Part of a small language model's weights: width 256.
MLP neurons of a small language model. Each row is named by its layer, matrix (up: input weights) and neuron, and shows model dimensions 0-191. Each number is 500 + 40 x the weight over its row's rms, rounded and kept within 0 to 999. Numbers have three digits each.
Before each neuron's rows, "fires on" lists the tokens most often at its 100 highest values on Wikipedia text that the model never trained on.

fires on: "1", "2", "9", "4", "8"
L16.up888:450462488542497535544509502529536490502535447513421527537490504533477475495455489538477471550461493496497499525516587529484591484444513539533561535439480563501558525546502557522538522467525596503456510494478539440465549543485515520502526482528420467550520486484542436450577529532523516477563452523482574443477536580442467520502550513459517525577504441541474405504524457536480555544458512491441511517459551416519512484540423470460429546597541455513472508489517526484517485541477509476527460478533543562488437431437520541494582501475464501454492555569539519498470507475522486478

fires on: " t", " v", " l", " vol", " int", " c"
L2.up38:455546521521524488475459500532449580519513541539473454510488488434546577527543499481496474493520508424464499516468491504500504525464453500445500518507501522500505517478508503495548459501549542470501503596543563560498495492493493462488421480525548518502472478461520554455558523486477519468520546475530462462446495471517524499557541518477501520480522449423484536488554530428503522511538472452514561473540493524495550462487494473457565483496576529462556551503446447516487526382446513513495495495466576534475486448508435515459417478556543548535475497515481497520464516404506493570

fires on: " ", "0", " L", "l", ".", "f"
L18.up1009:519508500542531505458490501489574554465448498533495540441540486529442523494587470509406559515500505481515505502493463488470548439491458511528559444602495471496569500558503471451550523439461434543531548469494499532493498461492451502533476531505504530502554459534502472508458605522491545532496498462520445479523488449529562505441481485525380500554510509496470469454542500485552508511518530451520493469498449505484479453481517470513495587523515497538519548516523456485498437550509468476504569506496517445492363471526496506548523549537463489486493543513545531467444519445521439482

fires on: " F", " |", " f", "k", " b"
L18.up334:469496498492521529470543434474462469456474525493518498495507456448586486425533551516533492519485479432465464522482503463425454506546557425446589548514503426485529458472546542424457471522490525450493468564474488488489512382568520438527498418522461463407424524522610470503540493564533571503463543475497495530490556506523547497481541504519462503543476506506527528542479493408448432458526464495468548534503494536596494457494459552492527460453500559501500469578495499501482525516425535438501570515486514495509459484525467481469479483571490524403523473487565535535510458543465532541

fires on: " and", " or", " as", " to", " about", " /"
L7.up1004:569550572530407519499525528483539466510524484465457455511554514490512488547491516484576467499465476487508413566516531473459436495483416445464447534443477550531489554586497490467478390497509507561526456548476485516587496560536456453541457481596518460518555491536519520438532441557501539535496498563509529531466476538488460511501551546495528410470510533478550483506539473519514506445475556537491509470498487498546544508457454564454529439543448501513531532456496509480523531533524486557543573499467554514557478519488453470456429507428482505432495488503525492497497480485496493516

fires on: " them", " us", " work", " him", " himself", " oper"
L2.up694:483531510531518496427516595530531564473548429474563495532449506529479496542515542501498471476513526505512429559565517465578491504464482512417539529563500492509537485478455485479483522544474480428520519522470515527489513452470486525547458533499534517498451466479548466452538520584475506463542561499489553517559447492516495546504484554498562508457520590477462464521500420458400478470526517487536548510514489493490613471451510434441457490519493564592524493432515429506551467532493577492370449474483506503468522514495443456514475500535453550565476526607519515448447419583527545474

fires on: " col", " acc", ".S", " rat", " offic", " circ"
L2.up410:483489508525516507500540523482535502464476575543535538506552570513461503506495536512515499474462491477574503505530427532496536460515471612486435458482508520502524497488473485437477495551542498473505483508414487500407466483522562525495496541541490557484499547458560389447510501502493510519538564477425446502446548483550604547508470443480529519493501496511491560446554579485560599518438509479500526482549415502446527508570557510455457557489581508444561525421493446430516514533436506504493448506467557470504553488576578489483489594537510482513521446465511524486456489522505531454

fires on: " record", " comp", "ll", " No", " film"
L3.up786:512512528547524552439496481521493517538487515498475391459494549495551482520562490515509513450544485487416518462464515470510515519491496473541491498478546458575483503477522459484442499540496487496481492551444460543459490522409537553484446494596397539522545479502496580441508543485484521495468427492499456458482542420487554512512491501542425458495534444501486487533621507551436451524481561495527413509498391547511488579521526503424504547519472471477509432500535555525465463507553531546476444510519512527475528492545465475492445535435501497516529400549484529534501532547579578558

fires on: "0", "ion", "h", "9", "it", " of"
L11.up688:488431530493484529534444468500513462468499514582510536476562524541499586483518500511477505559466520493574502463527553476485553479471505443491470547477519506577490478526521448452475424468570489446488507483529508387517568512504500550503503485543499497537570502459567483531443504439451512454508431536516524434420459481513477430485477528442498459510549485472548459471506509502457480561490509522468474493582511519496441504524540387439501526529510488467471492511526524454502502528507480483522417466545523562569551540444535540504444518455453490494528552468452591459513464442565486451

fires on: "ion", " m", "ation", "N", "ference", "ition"
L3.up335:542518523528528497595509429432498477466536450530483490517505466528507518494449495523512521532516446492427501453487450522551546513453500379490484518490470511467472478436539537459451528442534477466483473499503499494483537564384548442500530549533480549495463468454563560501473498495440499480517520536544552518573509478520559505498470529556510497519543500494536462494524493547495497509522497459502492508494527497479451501545468466473551446500442498528585574458530567517537427580516508587409483551459448532489527558558434448421516539479485454578519511474435527469506523474393477529

fires on: " and", ".", " (", ",", " ag", " on"
L11.up298:535473561565485568506440464470528467487435551481483532546404441500453415492470561506490510502511519459554618511492502487436487565556442516537501500598400468428471543505473498567479480516524572521558489455482495485489430498560484494492488489541463528517426493494538578485553507520560424412457492464527492533467476518483521491457513571541467468470482492455450476469519464484491485543571460548537540490464480409562475474486548503466500470510486529536452503511461474434502471515486505529502447435490577450474513463482479504582525505488473524521466493445472503588522486555422523517

fires on: " |\n", " |", " t"
L14.up125:492487485532515510441565432660465598495504464549572496489511501494524538504509540480494534528518532467502479486503443555475503508481463472506537530549502464530465485512497563489510492518463622498537483582547543571557454480444516473504453476485551573423457477469553434470469502589552588545406442523459486509441518445453452496501531517409446463532554473497498401551568518459490518435555532490467494548470518530483470548542408497484549529499531448523500510535494465485494496491495528477469475487414498537480423492456479492504481492479583519468553503472515460452470509469491473490

fires on: " |", ";", "R"
L14.up16:480428487501497578448482478485564532571468501486508550489506510514480478474464533539497548526475520541535501504536501410587475491514481481498536433606496449540471468527499542485476532524482414552460515479529434493543520394570541491543524507499529478473540454534463546498548455503483418530515449492527521500517527444568437487539539463545455496507481468465502468489531471548517531509481551539428518538528481464549477531432517510501514452462514539516517477421472506510477470488441561506508470503497477484448424488523480471474567531536472522545518465540524515435508495513494426469

fires on: ".S", " offic", "stitut", " serv", " init", " National"
L2.up979:381531481511472499541558502496508529461533537469430528482545510495444474471483489566501484518483509598530461456476469502506474486508486509467503473421481469484530524474444518468455519567577444523427529442502493451551437503516536465516523523437507509475488566477456465413545446482521502488590572447508466507510531518507538470526502459460499444542452560477435546564527549505567517492498529552514490549431425519539572469508500516460561549556471466464428482411457446525460537503492516492516501505576514536516511497514517543505500523486511477527481510475474490493543501489516513515

fires on: " par", " ad", " Ad", " att", " en"
L2.up177:455508469604518452455505482523572436484516447505452489547550456516448580507459446469467494533533462539502445464523543507529443483484541489464514523543570487539501510493522553530535482488443453485473489530486528536567499495532553517600533441550528569462464494484504542415408423565512486406529443468538476537548513519512567462523437524539440466428483493483470493527419459495490489567496560443565479498474460535456533506510477494528532494457492613489425532513502476483595491500535471489470552507525505471538512542551457477383485505513488535431556537483530471459484510453479559488

fires on: " ", " of", "(s", " St"
L11.up131:530459528550466519443529520566499471546473482491439480437502527503501529407554478468553551460501528484414571478484491519550487469504525436507533508496427476454488457499403452431468434499469534513391521483411482520500472501498573532529504490448466475602502481458441473543544464510437483458562485567497474450469472500464554500515498437501530523580523507493489535517516517501442497493474550465537475447486515507445519525433539484480486471502505473502461449505558420459545485562479498462561504573473478552574435522517533460519530577555497524518462471523474495501524513530546433535

fires on: "ir", "0", "achus", " Sup", "ul", " |"
L11.up831:487426583558477490442515601483518533582465455491544606527556565538504513569476425552464532476562507467558469496472516398503465504477465422543496407517429462507505457519505491475437479545486557487519514535542434541507466528478525527481461504491504493497438518439513438492481515474522558502526542544455476427486495412467514437519480556428449501461567528479537514502473512550558448482525469481460510495496472498459503506610483491526520494513462523525526533541475498491437514583462545451500529514462519566444524476458527488538495495482463544465545608445496541527475472519554559477

fires on: ".", "al", "a", "e", "o", "ase"
L14.up868:532580483551459492541451474496484461562480519453453424535440505559595486466570446448496545504507494453516535557452479487477487429509492486515530513520506469480406519503510528496448461513512493532533541499547574496452426446507522472485501437504470587557476469545524529531547453450506528480483527418520560458467491462509488475509459501496554494494475510402524551495484472515496542481468510522421499498513475532475480503424477488522540486454524472499448573414433546558558442489481457483511480471512497584522495554575578453546442469544523486455498532465464488525481522580525539531

fires on: ";"
L2.up906:531480531458594526493533483496483516513461533531545495515470437484462518479518526494510536459497550473502472606523514498453516500519483480505483473594469500486473484465497510516488536514542452583487493517558453462608471505534521486558504466479441572417499497520527471473586544514516516487477450451522485546451527505545521421566461583489459530537433497505434431437566479485492503515467551607538567498460518456478440477469509507440544470486490515518510483481499524538457461516543517576463438506462523539418441537530528470408510518514447553499489466481474476494452544479584498537

fires on: "H", "St", "L", "^{", "G"
L3.up712:517586506565510524614444482506497538592564533437529426486482404418526508480456501527504494473487460440443493459430499495537446512500474533397514489448483469527489534480507479471494519556500539440477448484519536532516459514516496511486486523571503501489495458554478571426512539498543496448545524542524558431472527452560532394541492558482418439474449501469499528500458514577497576542451456533577491453438511485537428449557525491385504412489543488497528411481539579471488448451428506542488456524536556531451565447509517522498481524427477454493498477501514468554479525478518421548

fires on: "ic", "0", "x", "o", "it", "ot"
L18.up153:507520540523464505543520408536517545472476533528502486538565527398543517531458558459463471433579582498491497515578553470487481463454486479528469483471493530502456537444522510468522461502477445425484502429486556496505526578486457543473578477526538466527470463523523462517459479460485492503498450557579513418408488593494457505456497485451448558520493467536588489503514538471480580499530456507459441501503478535541467536536448529496490465474499554480479528536515526469494484504462451488490538446548485567489546517583559470498530403442562463410465481549451488513493471495544526519

fires on: "9", " in", "8", " On", " of", "ib"
L16.up943:458496508503494535509552525460447457550509596533486482486558553549431510487568540451536504415517549503473526486445513540462523478498508489550438501479500587544476533461563453536527520566462519517437484504490472458536518453427516555509484514512556485546519500496451484529483438542491482525505441525596498515497489518548490542532583525461529415491497560479469509490504585550560447574468559501482488537522469505542600469460508435475512507575423416503460451555463516447483555536509430507519557520516488566501484536462421470423459494565526480460463472477517512487449567459564476489

fires on: "1", "2", "8", "0", "9", "7"
L18.up36:532544513553434505511472458470529465503467591492488536489504535468477526476424537482505504489540457579492578570510547536529550462524487480525531488458507534571500544442520529462413482503502557483501574429506488471583498413458464567453453439480497550495504481485486512511497446534526432475481515542491507459575535564417462514448495531489509443550494547471565507538515535566515544460489486533529488455510539559557446509519492509520478521455520446457498487494537452549484505393487567527468496539521437414485501503403459496462510500462550535516533454461534502523538524519489495475

fires on: " of", "ed", "ing", " record", " sc"
L11.up598:517485485500552503409471513532463501483528525447454503463431440493529473433584543543476506513591460497509474457523556487438532473522454458423544510506480497509581517534484550477479509506512492486492538576485472573471489525491545495551547452499427476472573476502498484483524489478477521522451454450514536513466509530512499539454523475500495497496473500451447413422530510506513537546504562487459545502539510411438505590426496467517565523521509475467385479525556555520467520538540529492490490487488549548450566477489536495462485516446480576475497535416544509482435491425476436487

fires on: "ction", "ition", " based", "ation", " Title", " Length"
L3.up485:534468528597515554544530497541482493470486457590496490576462421513472550494506435543459518470533498533485506480457530511493494503538473519547450563512463527505505444546522497454463539467457508493476427544496517519562570483469509454516525511499450510483445491525482538544424582476422478474486499450566582525515509457516560535589504525489457498534513549444486489499451515495507492593532564509498584518527479500523501452525465514544516454470484524533497399511511499473450514515550453583420500435483525441463502505580484486440471540414442439459457523473475505506467543490529527522

fires on: "amp", "ib", " camp", " Camp"
L2.up328:557570550530513517509554497478526486501488447511429512447571519564504450499520546428529560394478531485497508510475462478426531484496527466561548478432532489547481591488521479550508489500464467491455463451511490476563532531386483465549477519444499532557483493446431443425446430466456525535480483477488464584463502497506485467467511525477536493511530491558480457479459434502474460477455504477433499490539486474526465492479508481455551502505556526550492472575477516474480471520517470483421520551479509434495564521491461535473446510523410471457473462403509592529443474482434524440

fires on: "es", "e", "ems", "ive", "al", "s"
L14.up281:550564488443471578518432542529528483489559501468552486465461414462539492531498490482491580583482431507559564483519487514461493480479482458463415491486418445415526499536556527424489473537561413474519517522472498461504517550461543530456550515542547460511487520470543504474495492437522499547434513474499533459517538559489455460561524522486444511523543486456515518453524509555558458475526513518423471487517477436502491512500373543523519558502511480451442505538454449469522478493365543449496511432541479481517507491518518516441478511506551490472468465513438496528478594493494549532

fires on: " De", " Sw", "ile", "le", " and"
L7.up438:466456499562501505420518504528506530583578537490505503495501507539489511532510480505511463557453530522487452495617468529457514496410439533450479497549489546450517561544511502441497524492573533483452591469545534525473506538458443477519479457560447466512523528513461509497528466473566569488453517467467513541462522511471541468557521551507528552479483536501489493475485506480531493491464506482495549503599490495480501427497543475422502512494441491514543550539468477451486504535521504553453420492506480533544539445538528543509502494553530513540469544493456438489540486496414517533

fires on: "ib", " ad", " Ad", "amp", "eb", "erm"
L2.up53:511541473498545451469444506433508560471484424478523512459505538526416503509484540496537545567505477526516414481509611448461531555461485495461544499454550470573534536524463550516468509524518529507466451499454486475556476538448518470574487502484486471587484502423485494478518459538456480539441493481510446598515524499514509482482578578480509439573492478507423420483502530518519494451508566493498500528491455521474465487462469510461550509453500555498472486485480491526504494527386449501439532510512546482518511462538487551508531575425460449454465469468556483527472514444480480504

fires on: " t", " rec", "t", "T", "l", " |"
L14.up67:492442542497461581504619552409526488523568490544490468554556518492495443483492474472458517497534436554518543541525487518482525500476515551553529478507577455449520456507471417477530477550468536441461452414512523529561465510555501504579547516503495516449504525462485486471530574490500521521570482529492499383498492461488566563478486512568506435507496472460504548529521445495476569464483455427532477421471497455500465528540484546483449497571482478514488457550484487500508478492437597492510463526533539435436479488520484514428495485465495506507546574471540471496502475477581527488

fires on: " ", " (", " L", "\n"
L16.up228:525511512477476482431536492573506517499496515562559449502479540583488503472448494490490497486525531546510569445486437490483495442565457453500575457524479472484531554500523475539563549528488475496442466409445570517447540523537435583542550508488493479552501563553526469491506559564520566473558553511517452517499508450523537527526545470435414480487506517451492453491512516500497480451547460504541464515422523487471565431499478416516500548531488506529481534506500460505471482547395562506580510568497519454538414450451475522471516470507514497478469508525463535475584537453507451537

fires on: " de", "a", " of", " De", " La", "ra"
L7.up833:484469488539479523479440380549484536608478456541424497438588515479480488489502525567492493442433469512502531438528530468471503490463482513522551466484529489521443505546521565535449453510564527580470518514464513547458498541501471469491489507399482501470512454543505514513559462417496513489481476507449432415414508477519557506501575518490517492492462473510494460545446578567508472521491531417573538487524522525451470523492463487484423498473524518515495522503503543548507546488477481530549535455497427509505446464533551512516523514464491527554478495418480484480529446525538481551

fires on: "3", "2", ",", "ic", "5", "0"
L17.up498:454535412557528448497497435525428559496541491494536535476474541462486476497562533535526477485533480503482520527538474515566543487578485489505492499419522490519540519423499534493525527495507516526457517484452502451479544553462523524494491510519485462512513411469561457536476486532525481486478502471510544499388481501545557514502465480458560458539477449484512495560529531502524544410483411442484557566469530490476504474583489536545526488475497535342496548547539514467593514488459542526462547475490502513488545475492575493411458498511550464534475492467546447512455448485506457485

fires on: " W", " L", " T", " ", "st"
L17.up972:510435524503474456446479505478521537522501574469510441495492476438534486485433490442558556458434512446461568473507496478437548533472511524526515483498447525508449498485497503481478541602488544467495525470516590520481510533472470523570498410483468527507450546478538535455513538531524503469502547490509511497532431496486518496470576507473420443458478466541541496601486499443525512489549518528542458558427488472526594521446462504471558429545517480467523498518517541531465455488377484479489558467504530504466493476476501485471541490586522566412456581450444489486438495439539460531

fires on: " sh", " Sh", " sc", " Star"
L2.up239:569475525468526506488512514513468471487531577558375456513553442545599559483557534516462527502508549475464453490460512508534495565539464483529474503465487528505485541558546512444531443478479436473490576520519501472491612479536513475494450504498441524528546483471509490613543543479525540485425537479490447475455489491519507521614588505505497477561435526486506521515556491535405547525469491458533464406466502542463479488484515566521491469464522520480467479468465575438522541500463491439477552490518581465586522541575494446443552429472502517494439539468529533535504557548564493530

fires on: " an", "á", "aj"
L16.up73:525430490552499516564482471477512517539526483531570460502493540490476574506519489547472486415523478517486479516485450475488446470510573488478491470448537537519504516547464491470425540526562464576537538534494459499471471484559477509496417492510392510439493525482456510471469427536511459492524476420440444500487545505450452511578462481463450532506506540463576525450538563525507482544463490411478518559600437570478471607487431513499535508514478495497473515448534526500476542521530503539506445476571547509503517458482536463455493459507528528424492497453436506491547488572527529551

fires on: " ", "1", "0", "9", "2", "4"
L17.up672:497449525580505486565518478513514453461454402453438549513533451508508492520516551571558467414537429530466529434464563488530537468429517574472513474514559499469549507497531439496454465513441499496498496467513487469445563577510487478562458519568515477530462509457511491436530428516498580456463533524409564448473495477446495515452456499485506498534576498479509556512521486525492558520435565516469426508481462489492501461500420555513467497530548468471522436515471496457570405486550498474511517462523510475484453509488489556526475506575535522480462485497548536437445474491517429451

fires on: "0", "1", "2", "9", "8"
L18.up140:468481532525438469523499455520556472505480521489525507423576493464562540508450480572517491464556461514527543540529496480509542458525506544553483520505500560452503514515504478489504491428522421496594463490503453523499504472504490519518472473539504489417560464496443476480540457464486466453456471521460491534475491467562444452567445507499541519475530531511464459466495574523498454563514507566522506436508509528532523588496507511480628476464515552468500505544551418546478509541536551520473492509510563491541539523520558517505519494502423454463498516440497540477417485535525478524

fires on: " and", " &", "N", " or", "ER"
L2.up456:535502472538473486500408499509414481517504544449486504490524593469522529481496515514533477523492446553513468505534501504532465446462447449425437490572497456562516552521508499449583478413577524524493490474459461486563459513504467464527506493509530491528553537490513616467490510490450469492494484533504471420524491480546503449535484540491536457588535573536460444487590515519502490500550551515472482494524468510617515457510496487553503489540498440595567566492455465512488572494495507545473528506472521585530449467491542464524487562474508514423541467520530437545500509472465526554

fires on: "let", "nt", " Met", " Pet", " Anth", "lect"
L2.up473:469527445451502449417483534579529515508508395483502501422485536537460501585467472479575559425485548499516524514497466552483531574512501479552472478493503443430465527494505502447404443527453535478532536466469449516522461546497530525511545500518509522480486488502438475526534478463472558498551499485498445555454442545504406501429496508467481480476567589510469486456543540458452578480568478468454481460458508513560501493532510512543527517517483467545471454476483520508477510491518480475512408541531540500464511462482494502542456563521408514493519449437482492451546469474501574523

fires on: " P", " Y", " p", " qu", " Z", " Gu"
L3.up424:416536494477467489506521491522462500563480488520443476567548448445489479444560498501559487554475527551472519463484542460485519538436485461482482490457488474508508596529580448516513552473559493441493540455535482510513565467457525469471565584560537482496422516427485626399472572511479412458466520498429531419505452494481496450577506546528494486479542472404484506463424511514524465528567528619564498439477534437506517479555487504482514492486532502444565490476469561474488525483490433552526436472477481544491493491482452415469504483510498489471486453521503501496494506516470455531

fires on: ",", ":", "8", "9", "0", " |"
L14.up862:512519531570492500496395496536492519539489482420489496508499436474494516446536506531560498528502452566469499549488490513505501488553451557530497578523534510515503500451450533442545484492527492443446545527520553508545533439516461492489492509522467561489509424463479467459476442496533450406520536495538450463558424496538471453536577500515464514448487449450583530457466485600556546427476510447486447498496490509506466445502498464451529473578499474498501523448447471453547470459537537535454467552492566449491475491469452550405509482490520512543508503488449466535485519490442542497

fires on: " and", "un", " or", " mot", " place"
L2.up215:539503428474508602498483437489502484539522538460483532563499521471471499542435545525555454461430507482486515553497429522582467530579523546484457530574538399510458543504492550430520470480604501494528488493459528535462382576534520434450536518493528492553549479501457561526492514479410517488511497479545491450472476558506511564509507539499459427587526539504497519465533535501569534545517482538423519527520439537539483533515550530502458515529460553486523459491448512527494530436520544564474524466450520501549445496543544412530568614474527534467599488495493514468571509461462475512

fires on: " F", "u", " f", " Har", "a", " Ar"
L16.up650:478585495454455467482485450508531396496481441547473498498489476524491488485473470559507512499465469584515419477516453528539445515406529465479454512494435475502495491549489588486533425506490520501554515496458417540521422522464493524482525486501427554514503514538488563485502515501494540440515575441516532573498588505433559475521511558450549515500489412461550486438486464441534514549455442602469457550452522501500479454473510506581466423530401472478479520496512539524454486442551490477552500470530462524497469541525530515496503508506523532481509478494493525439436523511540520469

fires on: " P", "t", "p", " t", "ell", " p"
L11.up237:505511503498417454537530516507536508556491538474475505486513544532514488555549527488580467488498500504478490531561389582480490492453465487500466530448491525525473532495542476563537494528429466499513442400412528568524519478456517513497574578537465529529586477427454555497533528509517511518473452507566555467529495467523538429509506492552461483500532537460476499487486480466536497520507504508576453462473538487493578477592519540525484566500528469465554506553489493547483506586472496594478511547505593436510478501468488427489502463544533512478487474423510547465467498461506524492

fires on: "H", "T"
L2.up922:542493522588536567570477510440474498545519535508475477472452395491516517473489510502475505558499413471512486438506499513550508472483460525550497447550503491566501530514510453469506507520517526452489479506436505553523456490504467475540511455462481492526431482513451585459542610467501495475525514540539515449494505444580508409503465564541485503586510515467480451502465481506514528408488488513525457370486549558551451537481517498441536496468502445490490455502476498458492516503444669528502494539494523579481484467488500457436543492522510537479468523488550498541454469450577483503

fires on: " De", " de", "ra", "p", "end", "le"
L11.up760:522507488509502501505529492534441529503505469565537460444512505459476453430539434548517552517461512513498479499533491504500550559516493500518458451481529494475511477405493568528497490518510489505435552520511496645556471416519490502516538476482440486533572549500444566514650541501524546427514487542472546506490416437554495490418472568543552557536460473500541480562473531524494464575539515430444518497501492467478496482520543455466496498492524478487517453510479607548526498547479424503497543556498497516574416529496535506403497501491424507511427530450467474442530507467561487547

fires on: "d", "1", "8", "0", "9", "c"
L16.up507:565501527549547587519514467437539449469462499480429459493545472487528436518505533526475495487590522505580535508442504501460521488459472470502542540488439504463474518488522440458481461511526477490452464500465405455596533472441473514498434459521484488531495506495409539507457542532534434497489535495550483502547490572534557494501547584558453466387502549493593540457466538529493501448522495484502550529471554446407526488499452507484554492577495477480459470484426438504555516449473479507437489491573557517494493521484557517461481526544558497508535451475477532496442467403493513535

fires on: " of", "id", "n", "al", "e", "h"
L11.up594:455499472491528463524505494501484561499563479479469526504445528516506478492440487498504562582534482490524613489431500453482571486541518474526493557395479506491514603486456490524496468454470498596474482495491502555541518509517521472471511487485554559542517500514534561496507472470463485527508543469460507543501536492435472534496508497484555493535454480462505564520471513587508461545505469582508535421503476479486515541495425552564596508523546455483456541523468515544494437439520452449429461446501551475486527482541485499524519468478567508468480474464530476460493484520577531588

fires on: " ", "1", "9", "4", "2"
L16.up743:504460518505451548537500533544575516473479529467471482455522487487503526479549492554557469451474546539523515533513525465512506505509459529464524418492452500481462514487583522416484463484451504539479595387513475552574573508427502591507472461420603447511549451540451462485525497525453478548456470479488557533502497475499532527502454555506539537431516511476518532560486599493539513598433509543543588530481423574497508547486481554471595561497496519495499503502517492504465494559457488531494480468485529420471520480486480542581469522485508497537531511472487600509503547501511485526

fires on: " it", " came", " went", " them", " him", " age"
L2.up166:466527446520477502433511545513519491472545493528538542504409551559543525490557478509496448464486453527559486520521488491528480504471452451457453538524521562483508498477460467444524542473488502434540572495482444490404460445476541536523542482541443467454454490506492475463453527502475470542583495448480558461536465517516459525500526515504437507511570558506552496546551495460478522488503510448485516526460592498474523457467509470487514530497465503564526466506528473576478531548508585594443482463474577468543500497515447448407512446569452583454521487448499546516500520462570502431

fires on: " to", " and", "f", ",", " also"
L14.up396:557419576452479509444436469471562513518446532443452469484551480547532419506428510485619524508471512501473490494501482464462453445537464467539534525454493430454420477494496441456500483484461527493546510446433463523493487539458478438522477499516486505486556471508544534488509462452481476469479449536522521518512437467479551465525407538515556507491519521476459425497494486527591441556535501466470519483548439444545542527418513514566452570480549500558468590487455427436509581507483529477526528486497518497506528463501465516510530589457469533544447514441453462471482450506516527517

fires on: " South", " High", "Te", " North", " Grand", " Central"
L3.up856:484533453515504434432444466525545507464503444433543440420550448510489487527482550555472533543504508477555423467497512505538520440505540465496529593438520503580509531492469451485528494411514518537466535500491441553553572511447493498493514443485531490537544532521528537483553588507467474481510570602397553535495504510446510478510496483463530543512506547481482514561505460478516497491497451551485544512544486563487507442510533489426518599477514540486514534510503554476580469511491551422532487423530503538513478357498426454519458457470515472479547496513489509560480475489490503520

fires on: " ", " of"
L16.up778:544495438471445487504436520452507546456482543418418477511452497555469527509506529475493518412529480472472488470533558439527473484486509405493500555466404487484471495516472495518533532519503542504482524490492480508534474493406493525527468557464548506553513449507415546498498473546548519515481450455515468500555486525530497518476532541499535536565521491445469524413548535495505423447459558535501566483434457427440516490430557453431524509522465417541486473471610557521479506561469463494528527428528512534514478495456528486570587572539441521486488523411502465563513520510510479532

fires on: " sh", " Sh", " ad", " sc", " De", " Ad"
L3.up947:474467514501500535462397429489502463533494548488450429502485488532536575598408457467452524575479480510518545562543543477558483628539498490494484479542493512470604561522531562469533443468520453532444487544471485520528483557517492447506554461505489532500496515527465509452559496505525491468480482434470496456540586472506478474586500499502481523523489545510459573557413509497492468469495548501541491450520468467456500552434450440496529507500546492469429452475488595496459549530482479512522516434517512456550510579517492556404463437476428465506453525511516428481525586464479432513

fires on: "T", "St", "S", "C", "R", "F"
L3.up814:547518596466437506458463513512498501487526539431489470492473343466544534521505538572438448466433454508492489472523485480460534468437463507458467559505526439519475486552475452473518483459531526409519478481446491472521496516481514481549471450490515521529472540536519528491465554525500566508507471513517450485477428423521496487500529459478502504602486501434480474483531401483469468498470506506544439440443468513527438514421518521486542485535519504505527460457522559479468486482406506512517450530501534509514480422522388462494568548546425566495526502522494454546560509455559480568

fires on: " F", " N", " ab", " Al", " Ar", " By"
L17.up587:529548461543503463451475464461504485446475502525543508494513484479453490464448500513433544473499488524526527545564409555544473531561459500507471491444451505493564487549514563488541497469444501429548518474476507446449471515524456515537504469551414583494517423537518573498528412502489453557499506452491531544475533442510490459515489580496500410497441560464426465517478551433566488515464483503496542488451505409537517472539468573524521490479472492508489587499492508486485448439545528465445515536478494457509470510472465484420485491553523537527553505541459498410492436518566504473

fires on: " ", "1", "9"
L14.up839:517486449508478523592496570531477492446493477506476506473506512456540450507491457468549503522531506511465527556475451468474483435520533461485522483528510533468449478476604453542486461457427487472477552447532451508523508532488406614506443484486479493483532530503500468544437493580498480499562476539520472525517548446414582560475454571426529511495502514505478548472538452483491522482408483470459517529530536486543547484513565481445586545478492443546502477504480475491520522520504499463544478473557504530483517472462487527547454553510519469480450549435522660460556458434537517498

fires on: "l", "-l", "==", " sl", "il", " Sl"
L2.up248:446533511454502469442534521511511420531478544535400452557491531481483508456525498478616498498493551476542521540449492512446519458559501540463513552494491521526497496477471459504495481511497498499485540440507440475480461464556541482511455454610437495484498542464515556516483431472488530501496564522559438412574528494494529471492417482511521496579547564524467459470545539525561530516476579450502427498527461382513453499573481445466513503469404491527533485564510510490485495486478581491486461540494489513473466535517500542499493501499528452545520510482488572483443580475541548521